From a checkpoint of a small transformer trained on Wikipedia.
Training: 692M tokens, 10561 steps.
MLP neurons of a small language model. Each row is named by its layer, matrix (up: input weights) and neuron, and shows model dimensions 112-207. Each number is 128 + 32 x the weight over its row's rms, rounded and kept within 0 to 255. Numbers have three digits each.
A block is one neuron, or neurons of one layer that tend to fire together. Before each block is what it responds to, as a language model described it from the Wikipedia text at the highest values.

Head noun after superlatives
L12.up1093:053168109144130092137140100133074108137124106164132121163061128122128101172110121146118163152105139142152158112204088083152169113108128089150099115113091120120146125110133109090068152210095129148083121112072086108135097152159127146098095138153158122115179094123097172162120108176166118128
L12.up1600:138076159121193108124167109141152119137098104211103092141096127085168096164145130111140170128114115149114200159148138094141112171155043145070158153183112100154169129103169133104158116171079158128118126159118075139101079129084135158138156130114145120135127084128153108159089122157173130093
L12.up1697:179137100091137140125126150110115130127179082123121115120076139110163128128154136114153180155115130138121107106189065058128093106133094127133094120148044123244127120077183109124101141097153140148111132142101134109127102139067096152106134149130134141129118177114107115137139130117090144121
L12.up2156:079095110137147216097114099104142138113133161163124123133141067164124183120168106083122137116163132109118108086127109130086118131076121129119102147147143124163129121101176159087103181129053146144050157127172068123180122093158136142127122165122162161140116069106197095179110109149124212116

Words inside quoted speech
L9.up43:141131099125115107088084194131160085132099107135117116176109132115111143146089182117124137180092113142166150124098104133129130101142088132092146156108137161130141076154175127092123118151126106116113126124141141146145153152092122111154104170086161160112127137146110093132142138110033137173
L9.up149:139155062059193150166127127184093124190166054143116177095150058171147148132178129071152156140172126136118130143159138137090108112142094104105098104107061139058087094107146135149165153102134198112178044127168088187092136215046139093200190136113134137168119136093167117097144097125026147180
L9.up164:163098116090159127078100099160148161102117141082103094128127079099126125118119122097079097084165107109151121113135137125198151110198126091140121096120087090109141125147125157083170135104209180135098134176053152092136124103104135181072094160105159136153120228135149189144135113027155096130
L9.up348:145064085131119099138173138081133146074105181102131157091112137081164110160099112125129152157121131098048146103129154124118040144093121129153118187148117090132107078161127125179138129155153114109112130173176088196120113132100118060104064186135139115124208138060097128146129124190107140166
L9.up358:142096106112119161154123118121130103085109117087114108115084146124118150126108092135129108130155177156134167132200097154141174080172176065145161150105136147122119139121160114179114155100145136135042111093149060099114158154161082104144143089124129066129127099136181172142134154121122112146
L9.up406:129115091136185066149162146142126184098108067060123152106074098185190184142137150098186120190104140099095145149160139074138164144131114025112167145193095187137142115058086164103143062105118095105200130116146134169081096171139186099120098171152112116167147128092105125118113175210151161155
L9.up637:111142122152203113113077131114110130120221107137136086137119163131094167172114104076175106165187154113103149132101154110103121074121142147073115124172106112135140145142143194057152089140184116115120114202112146074165125174120111092051142168122153126109129068132149117189149161172151107079
L9.up664:184132139084171080156148105122133063158124133166090188118119105108144133097114129095127117185125106139141174142122113075131101138119171116134132177157070128054141120077167095143084205064093250162142138146132152095089093121171110137095156067109128131152167132124095130151165116165153155133
L9.up783:102119124131116086068045054100133150065101093103147101121114129106112108124048181107106117120127138102099207115177132093150174133139111124130075081156170157120182157109119130081147115191171112160102107137110191130103107214140106132113107148095120096170150090123115079124143158153135130123
L9.up1039:120141083134145108170110126135172109134105127167080163181130124134066062169151178127113129157124118126144087118093131144077159134121146121081142143164086055093091128159097148130089132075130106123161110122142094139138120147135127200065139095135065167101194116149096156110096065186137079103
L9.up1224:123117113105130130149089132184178077125147153073162082099108126120169137133123145060122133147167121078158110090195116107152077165172113112083141141180129144091121113146093157090156082170124130163106096121114102131116096144099149109145103094095137143164178116084102092102162173119091085139
L9.up1270:126085103124103162146094097178169140115157129148156176138152180117089150164086093100118165139118111099106125105063162139165188143175069161074082130125176102135129171088132089112236147114202139134118145115130133144136104194086170121114068163092060095142150153078168149144156137135142098212
L9.up1663:121057124106138119108149126124124179121126138165183109126139151102121149176131138056135146070086118131089083146110078128145136174152128101132065144183138137141124125156144092045109128114154099145181091146169204171106103108078157143112131127084128112107177100118127131168146194158110219108
L9.up1717:134163164094141134178116111098155084116097094144120165095128178128105137102136077078090172182121100095157165134134167117175170153176121134083039116141129083119163124071101113083156116082151114131077120184147108105132058194160145141119141102035104107091140137147075140102186167148162078142
L9.up1824:091098147170155076151114103142158114081079123144162123128107122146124159164111082112213152180129117101129117123127155123108110126135083123125141115168089057106087147225137070139152120126156111173132134123098142125103112150135184122108099094155143127099173101200134080120148174156162143145
L9.up2512:139161071113143086125153138142145139127121124189116090149130174217167135138091139119105104166164128135110082092102116112138148139125175147113128097133106178145061179090147140162141122108110111132133070137132172106093090137159060136159143201091124102186151103148179153164100107048113141148

Anaphoric "the + noun" references
L9.up163:132171167120093113150176082090084161183127059164136121085086169147096175149117169146131113135107178097087082090194098115097121139105112100129108156135063123126068067086097143164129073173117132076105133133158098137132079129117169086038161138154173133115123148124118161080115106102085107151
L9.up381:143148140126116088154070185168053087066118143159100085107131119113166099129100139091104172085132139146099065176166113147182160109166137108182101154114053090135114081158131128120105200102164101148144114100097131158182172103171107107126098180113122082120117082095113136134111118154078134106
L9.up431:070116116099130136137122092118154121206039095157142111127137106162094119147083124197121135155143179136175148115133121099122202184146071131096087138098117132127153157103043144143140099080121170128159136097092100158167160093122107115158107189120127175139137164111135160093102118115091147141
L9.up914:157106142086086129115132091111095135111132132116116110130100166130105107188087123152117158140157139045081080176104147142109146044190110143091169167100159158123077073155188114139102120101130180108137158108117078135140178162138128130090075114126093125096122150105095165164069185161134158119
L9.up940:112158132127142119108141155109117137138125124120161131120132189068122139126112151122176149095099150153090028122108134176109126142096125158147142142151081139117054087113135173141133122085149108160102127218163098129090134123168169170120056150157148147090165099168087144175094135105142164056
L9.up1043:175130188156113152150145164124105163135143092141149125112133127195102140171118145135175122104115111097118124074105125161104132099128141127105100098135129158135091134154114146184136108116132085162139164185135121079161143147145159097066119119072184118140159082100116128116113152128155111122
L9.up1184:134111099093106102216134140150113144102157098159064187131130168160149088132153178157089140137046150144063153113111120113122033123135140156070113098109174087123074142154124156089123154057114137154118177128118105073123117151110127136076142081119117138047173163161126124114146087173124171114
L9.up1353:174129140136121095126139165141121131127151173074108109128093146139160142106159178207159143086124120066106131112137110170145151104160088117190132121131143183132138084111125148124161103102082088129116158156139079139162155094161105089075103162070094136144114124112143097118151154179131174125
L9.up1583:154132119168157132158097182129124118079113097177120116063120139111118085167070157162125087100106155038101106125128110119124135092082080108131100144157194121135091151210161130124100127054147129148111146200070110081178127124113164092134141141075101127076139129203086131150086156094143158150
L9.up1964:165131114142087119082111092110138101109207117166117129104158137097097116089163148142111193073107096151073132123106135109101183078115152157156118190123088146209073165114129190082020130159105110148157143117200124199105117126055106180149163072132136134126174155089170111075087174063116129127
L9.up2047:142215170058097128153089130053130137159104130177132097130137121090146160079119138122110133113150165121135079130106106113062168052182094142168140133127096124128179065140139146155110091148136123143165169109129118139187142104133138140162109054126095107114093209176146091088132164129139131126
L9.up2094:185113198203151144134160126185181091069102128134124131164107176126110100127088126159100176097141130119101142135122106133066154103161122133129158163196133099199107093077157116118115090201175155110131115103069090196179179203136128074221104126122139159135110072085160205127095120156110127146
L9.up2182:094096124139100062132147150131051113138093072165167142079128134135139155181156118111120137125125162116123131131102132149096141032138102111111135110168150151173107104102128115124127095107099145104100188106138052082123107125137157136099155097138108151090147064118097085095057140126130137120
L9.up2200:164133126117193122161158101115154115171088164091177113104142220093153154137131124191098062113054148133121130161076154123131105087145130103101196142123109170107142168130114157170083123136057132145106109179089129128105150120137118147095094137140155087104104110119098174126106114115126104113
L9.up2352:116117162097063093134129168110121161147128103111097142109119118152088112102136150088088128122141210149120103085140143067057129167206114060104141200099119188111190143066139097170126081114157130073130132069142112090154156078127076062113155109185109125180132081170181094104122135145142159130
L9.up2436:126139089093136143215162113120129188139137126093078146158104113085118092079118110127081136172080084128049106143064110104122104094159119149097147144132142134106112144067122154165101133103099072182152179153182135104079144135183106119099115090124117144093119127165175122125105158084107063081

Superlative/ordinal noun heads
L9.up147:175161160107145169131122159152081140134081087103110156109069091171096119107181134146174141142129160148118121100115101128122137089110153170167123165141121177192145149104124085109124157085156126130178119255125127168109113122100114153107159130068201123127139130121104106146096136109164086165
L9.up310:081069138127115149118111116133087143121153097105161069086073173104137148088124120104145179108065121180180124102129170127129111121116136148124053123163149168131058088144179109115095151095077150120071145100125116079116096114093101145158186133165216127173197178099101168187079127129066060042
L9.up529:116146110140104132134162075137132078097113108133108091169116139201179125130174147100074175172157114144210113149152070090148166104159167145129121129119155167154104054138154154135106076101127161159110142120141165142152103146116093146150146075117154100095175058137170121093125086118168134120
L9.up565:133072163108126103111151124174089108219119120123212115095055137157205099131157125130137155063130176195197121116136090140129147083139105098099131206150119133057138110065154131121186118101104160145162129149143108114152104125156095112139156087130134110166110111126164092138119155153135096111
L9.up604:137171118128171108206103078115105128120118131133127075115132164152157115127143142133108145148095175105134113126164180125075145181144084121145107184139104137102161095078098165111112163146157134155114128124066172125110107122133077153102140185156113111125140068148108093177070105080157096082
L9.up784:144153165114136113081132136171110121093140106172124082187140128112099109104137156084154150117122114072150149086161116119125141174133124096139086133099113103141142103114101139154188192122181101127082092142114167162122095154099154086115072122116086131214184129122124117087178158161183127127
L9.up1002:091104081112195147104117096121144117139113091158135101140086193165122119120107108122150158061090112148117178108136158100080107161144120076107135154146127130123126125121146104082101089168088154133149126074106098173084074045121133087147139154145139174125202127159121121052118080109124143080
L9.up1079:135109142158169145117145170123150036105110133108085103119221161122096143121181151167126182127088081111128133086073170186107134170121222147058141110177160074122064162114104166140100151135152075122096136150111143127096112175080087148170165115126138128100144122149123196124098098070156106129
L9.up1099:139134097121104097185162125139129172073077114150185104132124085097155117114128142074126133124108131093107138130068154097116103127126118083159128149172110127154134135125120074151155146099086095191122125143166114186108151115102153159139141128118173151102160141145077098096141157153212170170
L9.up1475:146075116113181132107120089138106130084107111155135192159144184099139133079138120117072132176096079118148151113133153079121119135110136077094129171151102106145160155171145134143116097163135082137173074117130119117099078080122062144137113131097148110129111096153140145071125093045068163129
L9.up1706:101110124100102085137141114169158104112126103126124123143167135181198160117151101135124162175109108135144156145160133105122184145108064085084097106147125139139097106099144172145112131191069149162167136138180145101159061136147099068091108070080150125137130208103095086112122065122144128104
L9.up1823:120124052145180115133116062136082153112173133148147126140097125174144070068133138093110159070131116145153119056157136171105131159093152125122121167144143144056061104102104168138112114123122108193114123132137110197112119140131152166157095140101118144170124136113129128022088102077122168065
L9.up1941:167121136106103151169147175133114106210103112149085086131088092134130062145080128121127162181152136188070065137114140082145113138134136123159145140064064182083124070177149210132056143079123168169149197137158082151146134093120106143156093200078081156085119152133166076148108115133100110144
L9.up1992:149097101070080102136146085174185061193119116101146153119130114152072153127114120140122243108121126090111103124160118087098056115132167133154087142124136148128086068126065126121104092149090117189138124176155144119118114098085102122072156156183185176164127092077095126146117128101110115101
L9.up2285:179156141125164083178128151120163129111103108141080137103131068121102126127131128126124146165133067144153118072120193094152138141158160118122117148121136052151111144155143121141125142178083139091148082112154157154118110094102109153092151202143119168165120123114139110111112129083117084117
L9.up2334:157131119164169113091152125134130071118116137118165155174096131138138141140099177126136149099127157106174099094159148058125139076175131105099160108170104176147154092125098096139121109086070081063098123122089124171115113128091073101128103136133171159144155129133095153138151095139104118106

Digits inside large numbers
L9.up109:167158136136166179156145175145069101140089190057155167125148111151132091095067133125086124186143065134063123075131149139083138098119147168122118113127105133059124083144086094093136137135124200093161155131109097181122165097109104127139131104096117127099085155132163093204155105113163190149
L9.up267:153181124086187208081122114049116080160142141105132161078154158100131114140111081173126156151074164142151119093152143173071145085106145175108065100145116144129079070098144134126129192148094102070097158129082086096109116132109118085144113096108143134132134146125104162141100186085165159139
L9.up333:093118167124099102186097109119131145125095103151136127117168082085055124104060158102130144102132080150103073112112097128055201108135172199152143100168177141160095144094142096123163057120123091081114117164105099119127171083140059165108140120135076138110116103143145144136125105110095095164
L9.up420:074166118145105149126121147137162135120122177108098120151089049074167148118119128085130149080123133206144166118070080126087108155197129102153094061111111195146125098094144124131118160160117123141116126128057129146118166167042180170142134115155145130113111115089135110153127105115142124063
L9.up456:121127115079124169128108152108113116198159176166084139053112080119096085108076084158105159145147142104084143140173096131103130091122127097178058166171086123133150090104149115102181148101101085142093069148089108135150120186058113150093148098109068127106095108076162140093047147102119054190
L9.up831:154109096098189155109094087113097144120134141183136158163122128119102163116128146103146101113047147069118132115108168167083106120162113179161101138145164128081132118104105106074120084197056104147149184104139093163131138082144108089066087100116105126177054108171109118097109125142156113092
L9.up908:154135168062174104159139117147113106091155084101123130095151119126109048096144153115167102086165120073175143062134042128065183162130099116105083100070135125155153133096166102149094147225159153101020168110172148128091130145161147132108130122147127098151158091145132227164180127077152141097
L9.up1122:117140125126137167195091090124100157177127059150109091109175126143106114119117097114114179096118126099117126110143065146113135105164151155096100157081083126107100118156085182125100092113216089110092147186082148140152138071153141115082141048164142176093140175153162168116143233152129135180
L9.up1243:113182127074148065186155129151094133130162145186178106124137109119129137175190129115155120162085144151060223123119128116125204109119118167147174098171090119088130098105145142101176148103129130091108169166173150131164102108153133121107146175171127122104174144138088142119090121107185111145
L9.up1265:176150166142151136107125170165131098143145168114114145123090139100150183098131104180092157125145129117094169128109125121116127133186156139124134079083097147088086108139095108120139128075079204141119117157134112107120149046155094073109167104146109125113116128127175104185096093075114158147
L9.up1539:171175159138152091184144173147078108142088092103177077096105115147094120138101130127113130146149095118094142124126114155120136134136205131158113112124130071140138115146144126134141091146072083124183131075149160074081160097138141146164106088114091111131183107038049152156157140125136161135
L9.up1585:145116116069126095112101106114087110132123125137065074111067142098073144123127141154180123173207179108183132104143199131139162134169147095142165066155126141157083144110102169130147072106096100076143117104138206110122144170144152103142119125115180146156186153114125158139150169140146150128
L9.up1760:139164125137136141129158139159093172189025221094137123082130079145120143115113099123143102098146094097168157115098127173047149100112122127106111110149122146179175128148149102143184164150129157087114146138131095119189106155143061151177135099138122121112128094108124128096134138099167061112
L9.up1875:109152171114124090134101200158078128142119127100091152096131110153110158162134129096101127121133120147104159134187111121133119098142127143125152109187098102111127140227129136170122158146131138124101127206127156155133081120144117130158183098160082158106130119098106114125230120136127052092
L9.up2219:103120110095132097130143081126095111111167185122154100159140133116127111092133141048111108132148072119103147073142142137115090095155140155141120148154116142128087096106125073115126158124105138116124078171070121153165169123124170152133143138137129081129147147154150154142125140178139122122
L9.up2343:136113138104138121109128116134062170159103170115095092110164127072064163130126092129188116112160099148137091062125140142095111127134082057120163135088142099101142087156175178153130124066091146077121129111127137094096138167154090152076198156108104107165144045080150100181142115088137110109

Existential and auxiliary verbs
L9.up242:188097124153105144089088137096086056092139064170101139144091148102146133099128146183129152164103117187124137112134138151145144119172143089158165112187099101074133098111143147084096164166111100124122121131194126100067138083099116102117099106088122113094174148183121148198103096122185108107
L9.up341:119145203158106191106131153181096127092134065165151116157144168153092080144211146180132156145150094129112133108147129161088133086132128177145082069153120133103124160120161114120116070135094162095147105130150104162075159112120112114119095155135126121107151147092105169090080180113101146126
L9.up417:048130091152105116086146086105124139129131152130090097147075138179105162098115094148124104061143165095119143126081165093146098153126145114163146094104177131087156131103112101114065063080117111192210196109105165125127060155174144110092150142148160140072152141126121125134169156110121070076
L9.up713:173087135047133138122118130184168141128093100183079086179102079172103166069150158134124141122180141178138133131104073168108184090120145115099104105096126154070153119095140082129107141133173179120159047104137141128129099110112212149127181142090172118149080157079116132151140099080078119103
L9.up1115:172088127164183194107136135141101082159123127226119095143125136141114163152138132155120163078114065126132116106135063176141100099173025142127133106185152127111174186173136112123106120123127117172139110169138077145116122150151138132089101110066134133106094124089119141176127111187111125155
L9.up1154:126084131158155177138105131111124055164118161154091145174112119169188129163158171097152136136190197114126156094143116178143116121138113131109127053138107146096159150178145120161075157136099145121148160036208146115158141164163105165180140151096163155128126132110081083138126140115124067128
L9.up1266:149162172124129207118127128138132084141109097105135085158075161142063129196159141140098091202119132190152131107155115068136138164092072124158136093154144111124124082155115100148136112120126192158117118133144140140088122136087122146164157140121087191116125092072071129079134107113129104148
L9.up1274:085122154112144140170111133075173123148102135153131112197095083080157187122098131143097095117192141140105135091109087146047158062124113154164112027101111117104129086044095089058128106143127075143161146116139100109148119130152165117153146170134126052125139191099114163137174147136128138110
L9.up1765:093174091137104060084152210082089162188134093155080137106135121156115146080098120087103178107119129138102144129137123051121160122167086098121121094128153114126145075115135134067132124118180147164122128141103098073161139132116101116115131164117216180108126156146104056129125152089147103133
L9.up1812:149053076169159108175185137096140154090111151139137139100088164108061196094151127114124163140149174169218121151114083128121139159173115081140118092153153116062139125128161150137102194127105133121134098154128164125133094104124113193075136164098132144076183107089127114146178184138126092170
L9.up2011:120154119136110136116152161169102112159095121184152189125077101136087131137090140121122138134131128145152133107149075107124173123175165150099140156166194212083127141107080174186129162106201165132091105143131085093110119153171105083109121091187094102129160200130127118129145108188107124216
L9.up2298:103080153121140138122114147153179161077113100078146107104129095175185098146149081145131120175200139120030172137129100110123107154072141131096095148146184172108133146144110075087144091114170113125145152125142091164159127149036111166144105141083176138193173164135144106124125118204142122094
L9.up2311:061163154127185149168165123104133094140153116059071130065140109152130117086138116085134168143156127115154140176134112117109132099154144154190071124108106108122131123134058136151155134117075080110128171146105147155112133126083125119069134090175135136107110141127074145149152165156156096117
L9.up2332:152160149092063126093099101133119132140160120181142189154081125169147179097197078129178159105148109127179170095124116144138140082133157147165158102166126149119148066122127132143119151119058139150117156175102122104097158130099151079094102122095104142159154206107089137168131146033106132125
L9.up2402:131120106077141100148153160120150100119102149071107193158147112057138144092074116071102111112168065113108142153114112171043113105140111109139141150118106182162122156153142132148152137159094133140126134143135129088160149066083125091103124146137242083126179161105173126094131184082157151100
L9.up2466:171144136113173122109184138147153147088152152090142164101141107118175106090118096142103161114094104088060148122135108134105086151160103094161243100131103157053117124141141092110123188127094145120126107130131110119101159121141099139135150123105153131132147142120103069133111120176174126122

Leading digits of numbers
L12.up77:124140135118151144087094096122094179150115145120139126133089143192115168172133136120165095098165162165112150102146190160080099107138104120141125155104120132144137134118172106094151154158129134120158131160117135119178072081143137086117174125163079118092142099127081161139114119093176099081
L12.up1732:209142131110152159194152120137073136117111123123135129127136121122124156157143128141177108079140155170145117138205184196111144078122212112122138164199157107096107143179146121164134073120120110131052115152161131140146117111119158097140166110155091150148134126154090155088083150164118123149
L12.up2396:121154095086145096171083113130109107136098110086163182136134148178126152111156146152161101126188168114127157104148176154116113156127109160165173099130192065132150089143168152146161174139124121119119150194148101161111109149139138102083209147097122153130097144076104105175163152070180126156
L12.up2435:176154123101173106125143125162081105159142132126186167156152052092128150142162156137125106101154088098150194126094200213108166133092122178169126130122127138178116102118115171130171136156093083146132144084105091126116148146100162132158159139111099138138147138140099120130115127149121068150

Digits inside numbers
L8.up1972:146134167089175130179097124177087161149090096109097166139063140092198131086161093106103118141166126166105131126112108119094161161123129124134142123099141068060079063149193152099088146137133106128150132144118131104132107071104136128145130123127110154098141088106036161152094128109134094161

Mid-clause words in quotes
L8.up1125:130096108076092126178119168138125121108122122141176157154067203116157119117124178092127159162100165068132165147168162087157106158149135120069134122146166103140120135089116090128139122133074146149114139153089152151091166231137115132110131142116155117150155088111110146119190197101133132140

Start of quoted titles
L12.up748:139133148122150081149102142139140119114094145166176130080055144110176157137097160087115130169133114108139175128108100083145117214125110123126166169110157091111203176091117078145119123114077138114087130116145125167112112195102121151107131104172103156131123110089143146125092135170158149117
L12.up1184:128053123086198171153118109128097085064093120158119099142159152135118166159162067148114143209123223125117184172144116098209135186139131140147120086163130134064155152095090103159164123126121118089120085141119133166091110120103094138099123160083139123134133078104075120141139147143045156105
L12.up1630:098128160114117073152134116109115154103078067143112090146122109115133136176089086125127090194166176163147091131082111160125109136149099155162105152144182119117167130097112120110162160110139213124114096152124143177156111122090149149128168105174104188193077124136150122133145139135178096135
L12.up1780:126135105128170084125145139154101180109065210150125131134099098088117120139104126146152076093166161087092136184096126125110098128155170110156151091146186110143159119083179060105124166160070106138154153130108122128146082135136145086158125092124141181157151112117104111120099164192147170060

Pre-predicate auxiliaries in biographies
L12.up1083:151143145066129115113146056107138120102064089118062178075097125131137095151092111132140141187171163145121147090172100108112118108103104136135163088103105136159122153134123121175171137120179194128092126087114083098130170056166120162109143134204151132069099130114100126111101154086128133096
L12.up1203:127154126163084141141100118147108118150069141171130085154125176111141158125117156140126179143165117142078153114159122136103145128134104070090118142085110166177117142151154123206107148104120102140148166163171111094118142159161125153133105122194126128200145121135083165153119128155092133174
L12.up1434:084140130077145124131180124206143127164129125106097092175125178121109129127129196122161132110143137115133115158124157097077108099112075122144132073120102110147163123154155115127107192167122160138094160143115138122063131073154091155152145148149118136154100101131093195131135122110128101131
L12.up1560:108128134158137220125098073154089120157134176189168089154150138181142077123117103138119112123138190169097132119122132180119131164137050143114155131114117128145107114134170101087106182090109113177177117121170110114110109109150157144148167178091124184169130154071122093107131172106121125106

Repeated entity mention end
L8.up2215:135148122097153150166140104124133110150150190154155102189168150146114136077146164175132169138195147160120125132112106114144162133148082086154082135104091070127053099141187082131087155061116096131126135144124138146091084134109160094111113163110131166108162190118128128116085141097079118169

Recurring entity-name completions
L12.up39:086104182080146127173155103160140088224133085109094134111132172153143090111141138126115162108145136094129113203172125067102126121161145109118105087121093118113161155104093111083173142206181147138108069076110146139106142144093118140112135148123175120145128163152115054082178156149087166135
L12.up114:077132155100138125148150085122145198134107105172143143128110099136142144134143177223109055126169120081090121152147096149165113111148112155138113168117135145108099102095164097113121101084094163136184160109126109128141138125120128073118099126133107144142137200187116088081141126151142086102
L12.up914:127062104116214127152162068100072155111112100136134116128092146157132125123177137181131133135133170168159047135180087136114086111156152189145086104179116101102096090126173079109129098123118131091142130142185113135127110145167127143147117174103060117128153153166097174038094095093109112155
L12.up1969:089196148122089162162148166175164103059146120134106148114149128103147110155146162138099172096172062087115130097161183096118187125073109096165147145111156072152132162172148137117155109139165114115193154110159136147040114135110118127132106087081115146090136155105118157122145107137098138133

Have/had and table pipes
L8.up1350:076116116075107081105087114145140094156126104141145091144166173148102156092074156104117157095196095124108132158149107142127165141159133118061210041150135086070144095172099142103095154118148178119131122116055144146160119108123130132116123163087113142173104162129150140145154095202120130123

Relative-clause verbs after superlatives
L8.up223:146133139162115152115129123101148119118140102138131127165092113155150095044111076148183155130138159151194148125152124093163147114136136072115148096148084128116076154138150103126149088101147052135126071105132080080052086108117093115115155081104132129169156091132134084126088168165109150150